python train.py --n_head=3 --head_dim=64 --activation="swiglu" --norm_eps=1e-05 --rope_fraction=1.0 --qk_norm=false --attn_scale=0.125 --tie_embeddings=true --parallel_block=false --init_std_qkv=0.0388 --lr=0.00733 --beta1=0.95 --warmup_steps=200 --decay_shape="linear" --seq_len=512
MLP neurons of a small language model. Each row is named by its layer, matrix (gate and up: input weights; down: output weights) and neuron, and shows model dimensions 0-191. Each number is 128 + 32 x the weight over its row's rms, rounded and kept within 0 to 255. Numbers have three digits each. A neuron's up and down rows have the sign that makes its largest values positive.
Before each neuron's rows, "fires before" lists the tokens most often just after its 100 highest values on Wikipedia text that the model never trained on.

fires before: "w", "n", "ma", "ft", "g", "mb"
L5.gate1:167148078119110097101113149064146091135128121113160168094171111149149144141188139137145183135162146185148147129110131059098170184130123114186113107163076128132142128120161131115210096144099148108138159119100154140119098140093085083135143116140142127134131119196121124129142109178149133117088127167154107140128166123093095142177117173162128137102104145170127139140147108143181087102139080142128173174197061142223095135089095146082063081142103115118134174127109115077099138162138102102147081083135049143114039121176151163128102139100185080103127041116139140117109094137144173114
L5.up1:099144120143151139157154146079119128114154093112053144093164100111137152056180128151160124139129064085093092188107161137099209173099127168095153126070132099090138200096111165108120095130152119112107076179157111122145112146090077116095164176086150103149104114094137117072084171145121100079113124191102099132090117110125125156154061102144123052135168075194141137109136122113148125144140088145141120124112045112116189074137116105202146135090115140110169135103099144151118125133121089117162158140132150093165124110154142075119125123118123083138135144130179141129041080066146168108
L5.down1:120122156124161133164075137131184115125107130101093167134138113161074182144116136130133141127212117145171105145147105132099109106111082146122109201107116121140171142098162160166076197122183111149190180166120124120149150107032123188153180120124135132128115097063169119158137118100125056093142124087093122105114142100165085104111121119097181120151115072210145117064155145102083161134081112106158177124099104106076189160148170159135156138109080098092135169112108148116061150110168127156130132134106147076085097106082085110176096138122152132140167100141107133146082094149167147085

fires before: "y", "ial", "min", "ious", "ies", "a"
L6.gate279:115135092122178169149116116069121131116182134177081172132052111093109117160117130102138139080083113105104143132170142124087120081140136160180142093075176093056132107107107156148088159144092157088156183116140148123127108098126093104148166162101152214123184116118166116140177110123113157135101174163124099150104165081186132143128124178112176141114106084162117134140121176111097127159159123133149100117139196157106092106138083157162160170102104140125134174102102148147161167144172169131128180122167098134108197160142104196141087132153086089196077133091149197156148159130202137101
L6.up279:097125129065106151132157131058139107088127128089151158118136125153139135114122156121169078089179130173117137125158118100190199103090164136198148159162148149096161118100115136159093101131116188087097175140105171089170138132152128158110139169155190144126157207105164165100114145088093112109120157112161093145114130069179107098093140185101138100187134143118142093187133168142119122070120144096160133097142127148102124114108151129091139157099182132071178121078127163137139148142115151117139134190092119140121125108157146202141119125043093048176085202115174170169120135144149090159
L6.down279:026120135127184119161132084130121160140108127160126116130177117137144171102172119093101138163146141156131086169147122203084126190147130175126124131165119119142162117137155152083094186187128101147089211174077127110144089141204117120129166145152106160157101114116136112153089154141167163116122172124136057147063108117132154103086148097126162092179110091097059116145177142161051174115124043115137135132137109160134158110072145174105129120094157101108178103115138138153131130110098161147070123155148089080154150172071137144132160079125177077138104164156122139170148128159143108150

fires before: "se", "\n", "ip"
L3.gate79:157141187141129188068153138153104160156139131137138128139167125153132100105084194215101150148119134100125090094173108086151083124171126153201102128087123139100139163118115145199124146128099123179150124116123163129131103107142131171152062139133139124129138078093157086168135128131113133157072151177153159152133120091173167095140125172086151140158122100172154147097179095113166140180113083125139126116132190121119051103209092157140135078160092132070102066130147097183153127148087178193135106120186061131110129099067134135085107095110108131118166099107121115176157150138168071147
L3.up79:106124150141154157102152060096140117085112138162127157160124050162151147160123074152137093174146128137149176140148152059167117124173117112179098113094090164168161185090155137181118133141096106151138130102131099093168131131132174181117167153152090185145204120151097147168147140196144145104122096121144117124119132135117184165127121148128133098090101130117128169142154116076104087124148191078106153173152190099155181152096141125122170115072072164108092125115106073072112164105185160115120116078138167119149112201072119095148133121069153088171125166087185112177136103149088147108
L3.down79:126185102147135135140094096147130132125113149123150138187125119113165156136139147141156095058155116182124148107106152118146127164197146159152152130108107070114122133160112173132163110144095102151126136139166125131068145114119096116123134089176105142067179145099082194231096134172139125120113094122127134121168090164132115092140144136084162102114162094067133096125108120152096115127167116116118146138129196144158111174122137160115110158205109112143145113142104101082129116137164072120164127133066065114012039099151189118129045134144181116172102140147143146114155119128134178205

fires before: "ed", "ance", "s", "ing", " to", "ant"
L5.gate261:131136099174141163158122161131137161149091119124113124064071139106133136151074138114127123107127111104154132106060126110108116077160101104130119145116074199130124188135144120145145107116127121114153127197111085136086165130077163084092173138077189107092107095118164093045145148105163163090105100189088126115114115119178133188150102058114114168107112143129073108136109063152075096126153092152156101156167122171113129127075147197172111085137138138156135133199118137118157109124147184112125148138102199122160106164083146139116190107158104155135168095128146129159141199214166143097
L5.up261:051091067106169171092120178119150167102103164054174160130180154114178096154137134135205196110170160180120158107158116093116108102116095159122111160091133101131074145069170094114133123134121094123077123087089104153171196111115127130187071123135107153112143137135097091149117175129119167098103170152127162111129101095234131119151161125106094185086142114124164200112113147160103161142102137154158125173128118182112095111119140178153052135096160127113142140127127171116095114127112108147149170069152135145147147080101145165136149133155114131092122150107086095068155103173109100123
L5.down261:070134124147115115134115158150085092192148116118094127129110106095129091133131120160133105101097165113136147102108102096141122163138090151131098136125164097163167135187123199096055154127149055108111087148119090116149147100101189160082073109176069108109154161123168183189154152117157153115116127120130163171139129167124116190141077075168059134156128109170125153083129167120097094101105137151125113098142131177144086178035176117178085068116116144139140127084122149150168155094149145101098114109120141049111141102140136105073103155175105124133137163154174120135116022140153116089

fires before: "s", "ed", "ar", "le", "ated", "able"
L6.gate63:121118152117169134143097132160099100105173087144108169129080104106122137070137098124133104165113133158108100173162159082137097138137106139106168160141068069122126211085136095169144142156194124161103114161128171146100118123192121061130083127138164154168083141108141074131131047063123140131198085118230139119061125162180116168142152139121066095143112099136124124123099159106143141152077121179156171176131104077132172167092111158125139110074114109133135143121132173114156158097133123094198131123143148101164143171179151145143123109105144190146141127136147118117203154166123081084
L6.up63:111107195108112143137161141102140164159096133126164145125072075111135099100125110123134121148145123103132156170165166221197140091128136097134112167163115203164106124091095135113134084118142129166111085151044147105096135167145197109126137137150147134140141139152186127150193062099126150145151181093117182116112111175165083195103154167134076202151141150150138118126122188107116152112048078107059106131132064091169115154090105140119089075125132150122151122142171168125158174062154145106153156113120186155131062143103123163119119087098139125084149145150109141124123132142105175134
L6.down63:162130130095136119117158136103145190173123101134113135106137141149080137056136115168130134115127191109153144184082126139143199131092114121149111082190143132182058097127151140121138149136136118114205103129125170110146227133160215199079156115134142119152163082125153101128191161146159111132128149123089106101141132171119099123125073096172110140142182120109149142151107178161156091153167079068079083111126141106164133137137162159102147113119157123163116137141130102120060119138186113120104134114112140096135130143156129190113088055152108191071120110126163188198119093131170084125

fires before: "\n", "==", ":", " ("
L3.gate306:115143167131182087144131057148171132115112084097112144152097104119141140136183087085140046058131128146164141152116180177096130140129160130138151143189184142103156112155143120155134098159105164129146133088099172047120125139127160075145125171167146159180107176142075110095112168106121129116099149141187097118125136099132124126168079098069137095129134170097120121127183153135126137148109136089169123103125116173191102145084133116129142095122143109181124169198152087076076162130119133133095148079208196135143204140105175165105159150207155110113058123134141114094163140151125117129
L3.up306:175048144181111150158122105104156128106118121137149175143149173169138143108168142075104069174171114109136102139090062080117131106135074190118161112140131141120144176166110109082151148099118087101156208143204102131069165180103128144168182137084150164102120135090133142148143125131118152090171089195120104138127157125114133145080140161169129138103126101153072137123120144127130125103142069143125118151131100137188114149117104133144139108138146141089177133102111157183129063179127112184150190151101133186164110200218077116108114135072142149129127117095158180188087116157123101124
L3.down306:126110000102118123152098134100120119109124222165138107097130124170081164093119101114116203129102184066110084123114144106139104082133104058106110121133137116115132162107139095131165065105135172140106107167108085189156151122104096148104125134103097132105193064133140150128095049095117159163126120144121133164110130157187169144142127101155121113139139181094174143105114137113115119106108080129085106124092113062092143105123111162159062081113073098110143129143075108162145090096126079112173156183155062157109108130108141169151157121112107128134119169103106159047150140105115097101

fires before: "==", "In", "===", "The", "A", "On"
L2.gate94:127154083096113137180163141131121170151101156151118150144135098106099137129143053104096105095188128116157080123131040183117052130144133118165113100092086177066126076159089115104124188145176111199073104158161100116132080185187075132204167183112167113134135131115125139111146114180103147132180134128147134122146148122142094105148075159118124077173137092155068067131124133073117132084134161124070085165157168150175122170124149113130144151058152085124095078111131100156142132172115106169096159105120128127167148143109123150104146128166153128108112103153125157117102100046121105130
L2.up94:049107195107123125146168122161141152104048129112129169164128157164120143135166116086173100112137123231090127125113147132096074125105145132115176168081172137048147085127145120143134071166110171130149230078125151099131085153110180082101128122115116119152090120122112149069097158092131145086110149118089182170079133101135108142158137152106118093092152091111099127122095156091196086147153093131149154145146173118154144101098184142084104115127134124144159142067153176073121142132172080135118163188113150148153133123208082137121151198105128136131119118130159130135169143104102118099
L2.down94:078161092149116187166194184106084181068077067149094141093164162107155108109077090138141195088120162181122062139133159113116162161087170152142070087176157127066151124148104101147093188132177091147120222130110179075182113128163129085136140160123100105131168141127095104055133154067124109107133141186051166143112129123141096132118155147049125134130114128159137119122113111127142104096151100175093176124145152122158099112157072101129107146140140146137135116157104133110138160129185162128175148168105130134111177127156148120115118117108151108164201115136155120106104149143099141127

fires before: "s", "ed", "d", "ing"
L9.gate80:032111150116128074097116160088152091095140175124091103111114103100131127119121129163054089103125179098128167184133131096167080125116149080173196111148105101195171132106121071124121079166104149155159092200143128135133078158136155100103177176107104119177105148123158156103116114127130215105115138126136132083137095146205098176121132152134106147103155150107080141135172132125160142144061099207171103206142087110138074118151131108155122098164057108111131157066168088113124121096128088158150141108127131129189088126140105103094079167145148133124129156103125097155124130126101104152
L9.up80:105157139128132095152114154077104092168151137079102091148117116121167140127145149202111133098136141148150119110186139127135096120158136211141171079108119127133177135115147145065148137150137154182123103087136109150131150168050141136100107151161133111113086178169148129133138091095106124135102122121061147151081138084181116155154109063154116176035167160134110178142173090095130176141116114187113143128182135073161086124113164174172127159112130104125128169156172142120123153092149122116081190064145123079155101116136136114104159100165138211167064082163151127151125103187109114195
L9.down80:119091098145097136200140152123147155159132106138136187148123142102125159071117073094093138092090087144088102159116122165123130134073145147122164115135139174155069138160128128188154115111104096138115127143164058116129150162157188078058109092125092156127159214132098082089088074091164124215139127161160131111077158174108117141141154102128103056114132094116086125112140101161161096074077174109093125090137150121148146107103157157157127117167141135186131130098112178089183199086154187069187129116117144145126126120081149109159102093134093167108068103162112105149122124133137096099

fires before: "ed", " Year", "n", "ic", " Po"
L3.gate365:103183136168117137131169103094131146134151159143146197178121122107208145103114111098097144156132091095153168175083115122134124077123097125170111123180106104135110142119149148139143115121154094115126120140087204119103126135136104128126133149177112105163130139093051081106179096106147134131087144149126103119194151138092081153104097155135141117101135088089117103154136114140083161115087138175099151170192125152170110082153103152181118071060144099166179099107117117124077054151171097090158229077145106086129105100120135203090162150144104159186146122101096151059125131101155124075
L3.up365:109158112089072092163075076105179149182108075077112128145167112120155136089144092080129133180115163178217151120112146076078168091088123129135170140193144127193117130089105145078127181081095114123132112096149155140109197128123074088086146154120136136131113078143151100126155151155103104138110094095077096063093129081094091132115086164174136150088144106097165151109123149117153122124110127068146107120151048098112145084121122134146107128122159138100151139169168110162127147184102126143136108187203089171133151136089110083164082173138108124129151094126090125083121158067118157142
L3.down365:129136148134115151133149144166111116057055108124104162103169098188112138173083186155231160171119155145137094107110156134098106134023144085111119071110116113105098159141148105158135176105176111129109126175102131159164099129185109130144149156144109118083066094085125124134171144159074143138139179148130199112130132143182105112108078080127089068178136124053104131139145136133160179126117116128116172132171150112109151103108133120085139120137158154149123059189089148162143132113090112176163096097175113128163160127109109109159179141127129143108084078121182104067104112103090111104

fires before: "\n"
L3.gate226:105226128113154146122150134106161173205154130125136135152160094155163133202160157126129149144136134139086172113141102122153129153127119174108136139117132082112134119144104088196100114168130095139110099085119137118165176166169137140132165110171059131215144141142094165100151149054112108103073108132159123147179150161172126144150114153123130125090132164157165122165089054116140116124133162123133132171152176132138117135106153164115135158123120108143205143129156058155237112138094134175147082046118154114056188153108158113119120133097079106076105138074150089119134137135109157091
L3.up226:126168130136125128169147106086163170112098153152085089157206157147132103172119119119175161113162116141144172207133148098117127107125125143062146120137180117152117146074103093143087118097117134096141152089137115163126195080152094103134189177089061109154102120126157113196092141092093095098135178108181147152142129130145141140158150132122137145142163217191156070158133105098058098151111127112090122125112186075128084162148111168099186155123144194136154099125089129173083139067094181145124121087118147179099143113156145162125148128163146151187113145110129108097062116095100089156
L3.down226:122135130103099113085205052144134103118150161154142157161150115085150136087144169124111125129172150062145109109097153091108158162134130094171197118136126134074080155088214125073067098154148155143106140139140100062115162143143143121153154137164099098125081159164100116152157213187122146090092128155146097136154073178180124127155154114147159095133162113136147121114167110097141076133141126104142119173143165124161098104117119108104065104144114096155131101157186050192082147116124119086076158142064112135117098069128170086109157094126149147106098092098142067123170090145106149103

fires before: "ence", "o", "mb", "ent", "ton"
L5.gate263:126182157084157090116132075128094099192099182160103125112127164096124115103064127111137086094084120140111092133136087136101135136125167088099102133179144125155117127161061112121143153120114096100149146080114161073153119128103152160135114153149087160200134132090080131077103101082110149097096173100105166139170105122140109129133187157125107093147151144133149134155153191193055120165114185093052133053151127152094091111134093193074091124110106085125085142141132118164179145161111153102123173159152137157174119148079148123096152145084104133186087110118082111200190096127105166114
L5.up263:148097189068137103146114110138124114194084169155080138158082111104122098130089070131083130162219144056150097151088139157111104170145112111135093107116206099128186122154087144103128170128103102092143083054145110084127095156175105091108127122160056124115133081116205168096127139102146110097123094088131116154125142149118186120117115154105165078159147123092125131077155091132106158148143150103075096138108159094100140085124123072115122145131132138094153145132158154085133130155116138130088096145084125100101146113144118091199216164095123050143124123172111110125190081138124126173
L5.down263:134109146161120097099154050167109154203136169144139130117105108147149141072133110141148094095136192120117168106097132140145145174086127100131126197175190095081098114080116160089083161079106156110154101117149123043164129133149159155070140128175094129164112191089115108152164086144123178104066147122106135154136107124123158111125151166116116157114113058110121073153190171181167125162129188083093144079131109118142167130119139127170098088097125097150124103106194102133072122147117161173100182141179170122110074150102105114057090114059124110134110126149158149153145107137097141162

fires before: "==", "===", "The", "A", "In", "-"
L5.gate41:081176114158098104175187069138118060167093087100203177134180146185137121109125102163081111143112170093098172119160135124122132161171126171089157086110152109062152106097121107141109123136101097158143115138170054087093176117136140091163149095182125056092064114082125137144129143133091129199060138162111115101197135150097078171132103132136131129181179107101137115091117134134138118112177124129134099094122136130129093095128079168078160145143097147135195129122138112181155131102102128122166081130138122137097075186119129104098117120163118085178121127087192136066137137139118166127
L5.up41:155094146176112137073104092151123139139089126110197113164109141112156123135128098142101116088159087137137140116129121156130102195124117177171238064187121120088166129151141153121106149085191127186070073111114121145055132095142163118143140131160189083099152137125138087149133121087165142112134174191130133172111154161133142139130067088142164101167083150140164108194081143142162152156119126123148154123142180136138137120105160110171124068162081135114167092129077112146134085088215113147171106161091111170087134129153087087102143149164100137151122095137139164098197116114173125170
L5.down41:183117180134167106113113085099135149137122185154163116094091140133089103171155090143167104113133122140130168137151128177151123110103172070128100134117113129158116138162119171144075133050103167118110216104097154149145174137094070163093135109143132117111110157207120061136200090145094155124121166152119155116089173124206144157118174124133144100115089036137123083059146162115065118093108171194066171164134134187152145095105123113123116128155118137200128192098144100091089133146171093157131105148117161147151102108128103107096124148117143138076143160164081098117135145155119138103

fires before: "min", "end", "t", "ting", "vel", "n"
L2.gate374:103107083172099060142128141110084104121155130148132138145138080127110101186154124092144141184099119084085123109159123133046115097142166118189102093133141152126112124145207147116094171146132148144153093077131092146128166125121116138179156130121104147119143130128131105105192133098177095061154097130090103133146172161100103141128195140107197161095134137171107093140141140162052097156068095089150131155123147116106168182099169138138148103124065133127126113093173103137121053143143170130113115120086125165133196164170203163145192079131116108102150108118086152101137060085065154167
L2.up374:118159095180126156162138153180191117169145149095164089148152087149150105131151120226097115176142077139129153103153137080140156185116105098135142144134154127113127108133161119153108184171096117134130176138088095179137118110089127086137165123151172100144111121115149132079101105109153109173137069155097139116143120161130199127144144109175136120100084183127113221104119147105088094089121155160143058161120085152111149163077146099179123144116140111075129160145086130085130218056165133087154110117137138113120126077168104160094111132127129146195129139123118181132050093206129160144
L2.down374:137108150102127099163127107137179118144129115146188143138110107103111145169095143156122162130146108124146145123113065066106125112082165136086119131090136091128140080165175118183150154115113136090153139079100125200128063078121124155125104166109175190169106133035108130139158121085163120159104165111128131114178155111181113172107121124139092170126123126090056187094140093123125142142122067161115114136178113134141172131115105128125167241172120104126090095133104124128121129101138161138155061070138108159179167136154131183129078187183098155156101179062183158106125152077138130116

fires before: "ent", "o", "or", "ri", "ide", "an"
L9.gate181:073175140114129107112157102145146173174123055153156169139087124144153082137093059143157159169174190157198115146136116145099122194109108138111190169139167176101140124128138102120049089163178144117167084161146135122099098082142159079103096104121093138161189143125165150159144109108115162194111123152171094131147115082129142155131099142122107182089196153114147126166163100147118151166172134123097160199113172120119096117099135141144068098174127136122088179129167079147164192150112126078116136129063161180163156175094122105129110131182130101144094128172143156130141131125132175148
L9.up181:089146138127085154145088126163111126157194163127127119152109085113107065158071153160130110064136115091149098073091099084149132152070104130128110175160212142095096133152162143139170130169167099164147120116102120114095103100121183199085124086153163160140112075122170132074107154130118102134114131124114101135172093095124118145099069209150111114161144118111127129144087171084100100086079185152158067134137180154090124114098161126140136105139192150177128149111193116116110116139071133108109077109115123174105143154126131050131140195127093116125079078130080131082136145108079153075
L9.down181:152104112125103191073108148163115131120171148120142113098140090096115116093169076107126130146124129119099139136101147162108081118077140090142110175141170131106136126162119082100182122101131111142176052156075137125082130118176123137160091074076206141185171113097080146157168157082096202127095135108105163135094056085092119156120103165110094172117111158141155107122164100123112101129142116151130128114146186147073113166162154132056096157152170105107202142193139103167115054166144114100134130079159085130135153119166149170128142166115190146055105122124126072122146139160144181130

fires before: "\n", "==", " |", "s", " =="
L6.gate172:107132191137090129153109171126094087188140126088068139177218115172148124101160136083121082129107119099098123078176149094121136128147082163103091105121183117131163124134155118140131103148121204140133152189167111110116084148090135110241127088104132157129141092179149146138125149140171103088090088078144116178154136138136127158207099175178092160152060154132128100190156103129109083108126127114117126130108122142176167125132127120178150130130122180177120149171139075142172097164145078138120082090111139106143152150134138122121232100143115146113151072122136190115119124130131135078
L6.up172:144163141158114095147175148124120145095111110168138133157099075158182113126107095104123052035186170108144161117085139073120138134063158141143148139121096167162161209092100109144104157146118117117097184099115091104062128105190108094190123123193085131149116107172090115162109126131183156193129137121123186099084157104150128104157084092114120156106073159113169135098160133152132095098095136056208152115137167103094106141117107161086156141093173149105113085157070088159177123125143121086126109124139093143128124121154104109132125146156161130183157168174149143098146154139072150093
L6.down172:147129161118077156100143077156159125067163124192112126119062115179168118126122092167144053156116113151165135132168154104091121122109159105171132186061143113111099211154138177148163073099087110201094154136134115143139113159152085112135110125158088154127118115113105061112149146116134154151126194159134121108102150083111120136073151134143159141127117156137188089031146082156151111149154132095155093175156180145193132148129152158094129141139155151122094108144085172104112125148127119126133150214107094141096114160171133061167085127166079165135172157152133117142079128104066137115

fires before: " |", "\n", "ti", ":", "les"
L6.gate211:082110071085115142085109132158157128093171143158116129102132095172161148156117135180137120140138142113136140128121210152111110164148124117110141105153152121106144121128112149154137096160127114132135134101077131098157117107097079116181067193158120131109148107129152178056111132149096201106098119100181180119172158133151158184167117112165114102179147127132209151105156085177154101128130152098151153103135194072074148125085161179086110184133173157151148105183162109152115090097174121088091107061164188134130128161110048099091128125131093101126052164141149068108130132095077125100
L6.up211:109094071166180087100174152131141051107131128130226119135127126160170143095162100113143178107115108131108129108132114102120110116163082049108128089085152115155128137122152143132120154164087129123111192130146153155117143071121152152185131092129108128092111115091094161172150134050111114134152054088144084204081099081146114166146118136061124113128092126151090169117096154117115128113131119159107123140147157074183091135086112133132218158164141143161079157048174147127097127134118176131180150142167115170179125118191096129103114106199147143138129142129085123151117145141078154165
L6.down211:101123113158128110134102135139130058162131146093126096115141121076130121100144105140088153157121103075159121135069149147129147121120174084131083141096111153131081147080140110090162044135177105126163164163146084091143161142156114137106144125147122125165093112084120118142113067150145125129094069100112182158053076144117120137131150059146088131091164147085102140111118198127101095137104154162078139133119086114190094120159096105115171163074117101182130141162095147109173118209121125147128111150104051168164201114139161177175093115106141104104203111180149123200112166152162176112

fires before: ",", ".", "00", "amp"
L9.gate278:137125157137075112053132129044127138108161080151159132136107129079156111150134096098144162126071143184142160130133109104077115146161128118097108146160109073071103164183128064084128151158223137125144090120204179136184077140135075089076137135117097110103115160163109164131142116142111103121124106210154127156136059113102130126132099089176128150153150137082088194124112114144145094131089150133110151120124151134092090086169107099161112148111073130114137110116179120120083142132112145106130123172180120162152164162065098163124146126135114114143151079078178207128175179084145103117
L9.up278:160141129111125175143101107035144077157038111193132126168152141130051130131147167079131135184072159119133163102101098052117145050112136118133065148173186102126138098135129108095136098149122093115161156153166102144154114107144132089168119127131122070185151137085159112115116150138180104151106127157162139151103149081131149116075125110116088112150134118125135113071145124091150126079102080154086114147081187097132088071139125055182125135131110097138129145113111086122150158124124113081131111104126095096170135142136083141089135135182044138143122157190115168115149186088119188113
L9.down278:206149097201115189079123092130120160092116149184125119120121125139137116172116156155131095151120151169112112115124093076162159076158171147118140188124126147152102134165086112135125131131182090081137133136107133185102085121117085133021151150121165123114157114129120125147164168142097100112112064173138154150144075125155141075150086090127120159097159155187117197144169155120114115144148178096122103156170086121131107143148126087139197149098150103092097153146207160092116172134111154104204104171137059145160201171135157080149083147150134130148078113113132155109133121161135145181

fires before: "n", "l", "ang"
L6.gate452:111147046174115156152167139131197130083106141126109128090134086147115133099095130091156087135156113113040027110159101153117126071165156075162127159104115157155100104129106119129155119185129131138182128133082162085124148167102075076130179141161089170228116123147148170124108116151166162154118138159116153121113125152106156109120205102166107138130112124143117121155137069154083123096064113098138147122167166145122128103131160112132097099113145096148129082150122146098196178121182126136156138180099136152184136095170091105165187071135168092148101116143080096082145144143117181131
L6.up452:095166114107158102122207185090148127139144159101100071074098171132127086138169065156134127097149103129150158108153104154106094099140116147178172159094140115109170132131099173114067163158143117093137171138159085166125178176156073085132104108115184151144146104131173205128143125145157115124141137123080124164074079128137096099123177134186121144128143134126101112136085083163083143112130087129151099199127133135155121138141096169133194173048149053171160120097124168180110111165163089123175128143110141092139113170109120131125156147094212092152125125108142218123150141165147120096
L6.down452:167162143103167115164132120156120140179105139095174163116124118132136121095110120112118141124092152150162138098098153167075141128109127139125086195132119150212102113112111116105154175153063145152157134123152168192063139116123140139136168119104153125160124120121130070136125163157156148109153150112138082157041174067093147136119158139120145141119123069195090122112090115168081103126102076075194142195097155152159169139180116134086174087112158177187129121126108107131064099153145135122169151139118073140166149136105075076199145099180166174112197071169103139164148109123125172119

fires before: "\n", " "
L2.gate24:171125172097168178126100137104119127146128169136180108172129141150145131132162164107115115120158103143144136148118062123165153122158142153145164131126144093105118043152145123136123116099127150132084190135105157090159099171130114123168123090183077125125123111170175105101115102122068080133115142148127106168130157184125135206155162119122151113149143082138200170148163101148104091072056145107168187104101178166123090137091038165128206105059124144120130171123145121121132107156120148135104091055095132109119096130181180132150153100129140145099148081158175148099096202071095146180
L2.up24:098113208064161161133133087118115111131110107136172060164114165147124113109110098083138106045067119177146129109069137120108151039113108156182208136107180145151113109111133132150080160153124121111143117095114160135100121136097134118046125094107076142151140100153143129139075169079143122137126099181134105141148188162110081158180086115147164131066116149097127130179093181147137126124122135102126118120135111123146105060116101129109170088087165121094154111108135121140118108119034150150125084128119121088127165160126173131144127093128168170137169149102144103153159140068159199204
L2.down24:133129115155148137144153080144112114150133128117097140147113143137122119127142096088128115123143150115150117077107120070128147120175176117100151075150093179133144162083066137098116115142060079134135150124157154137073143154150127135098109093199078070075092172149106160168115114143159139187109174156082129134088110125156131165133089117099091091156151119119099152108134159156109078183188126123091091163148157098159150082075087050202103203148062168120139079139161170096144106114199133081121154149152128063071165116121146092081140146161123143115218179116101156138137093133150137149

fires before: "\n", " ", " Ch", " an", " a", "American"
L6.gate348:142134169126163129093105189157130143164097108127114136108115141169144112138132167120163148134117159069118104132092046128044172108137158157106130110050179113098070104094105126118074132174101142121121115101143142073074171163149098114168182152115142102149136093098147053191169082134144120155135131174095114144127162120080119099097122148157139129137122145154125131111128117077111109154079143214127089046104071150178125118168120081121145113093131113115090129155139087158119145142108167128134159102093088061124098093132147080152124035094155138162176105123190118139152093080141179155
L6.up348:116113175149161119092089086095139073077071085129131098113146127105125159077187110137144131111183114086112164155058144184115140108139148100109112118139152086150166186144134100135113116081123150058116179131145161133082120092069159066158149154121115159140109124115099135118154141054171101141099080151132115107099190152123097083191109110138155063167161095137133193163093112136183162152124109122108148121173121099089133099187134102188154082055094114152138097118101112135128149178108127160162121073128148126123117105154158135121146101095119154120199066092133164104174133135216142115
L6.down348:114071158139150135106092097148124188106085175162120137119137114154179067145110158142079147082123132099120084115135117166119103090130149145107178083138156171087121122122052139109165088140184158111129143140213141123127122143080100069161162159061128100168168106130083049168124148161129087166142163138072118077150170112138123160116129134119117076153150072168157119124150110144093166118108126167152074056128137127118131138143125121135081123084099209135057096207150132127091147098077081129141157150142148158125102096139149077110123150100163142169130136146139080079136162086188104129

fires before: "==", "The", "In", "===", "S"
L5.gate224:126173167136151157185112104118073113124097082169090062162139096135140121172074099098115160065191140152082119135135137171146121135146104134206164128134097103095121155156130079112154149098075142158124146103144068078166130109123164108124156103077156118108099116108126113152106082147179138076118143124116095107164101122141169136096126109081120114185096076139122162151099116099119070145140141207093124102110175179094145153048120134083159090096098180164102153147144141153112198140119133109114117161152090173161198139094092179136148182152169110124140123131146114085063127129087200109
L5.up224:109140149127137158161102131134146182136111118144151081163114164090102158175145109153180130162144151121152099114178141133107124154070179095115158133153147103105233192147116130154143112107129097152138084147096161181223149138103114126148146094146145185131071163114112163131144132089151129137137140180159067045134172058128146129089118135138177130146110145088105110128066165151153119126143149137105115117111132155139067113099159105101153126118134206085104105133147106177210136102171133109116067121140066141142142153098070129152168148217080098097171085115117120128127138129121172070
L5.down224:125137152123101219169147164182139160108097122112117133090169110101083126166143103120118125109104102142088131149114131090070151121081180086158155131085159134129159154140157115116088094171103136140055163120113143076177135157182106111173182172131111071120143113151149124164131143114146143133152213186097179042121134140151164152160094161121105101137116173084170149090110122165111115052124139177091163121174118131125084078118113147066109132096125181171108136086094106129172150095143096144153143133085129153158121174135048137100100161110172123118141087130068111074105113195108146126

fires before: "y", "ies", "s", "ed"
L9.gate154:052129119123155134087084097125154145129084127168072123159129094117159112139154147190118117109157059162141137093096199209096106158094155093125147139082151178124163133109147134116152094147095128122125130146149151070147153179125069096105149121100144207126106038132181102106097156155116149113095114164152086110113118090128112199108164137082127189154075078107128139155158159118161072127075139108105129149130126137121058068114099110138106163128101143127138105087128112081167164073150172127153103137137130163113108134078131053124074122159135125161134131158074121116091108183133114053
L9.up154:083093107105135083112095053157119172144094125066075158087174121127148145081152111085105134110113133112176173132197101202102130152107129112086129093148195125176126180152098185161092115066119071097140128189117138090123109146156141127118097126180121119127078120155145121110106147150065147171123041076126147111111174108105094130165140162143132093176122104117093085155163081147095178096084093151164102166176112170142136176101179127121152109062074139111159155095125122100157120114121126134143091146162103115071119152095144116109104126145123099150123181130161199172162145128086143153
L9.down154:128180136102111145155143181142109129110165158143149112161136093077136164127144103134155164119174117184106109146130112149134176150132092161123131066113100133122110149144093096072147190156114137151116167089140124151119118167146135178094155077094127150177124146125120126126086129128106068120141180134157114109127166199082124122130172074153110141139113145177188100184188095090041142116169113139191144126104054190138112165133169074178169084084104154088091153153120119138153092131157150094135135125147102173161128169133131158071112099146122113142194165082033126128101089085153157193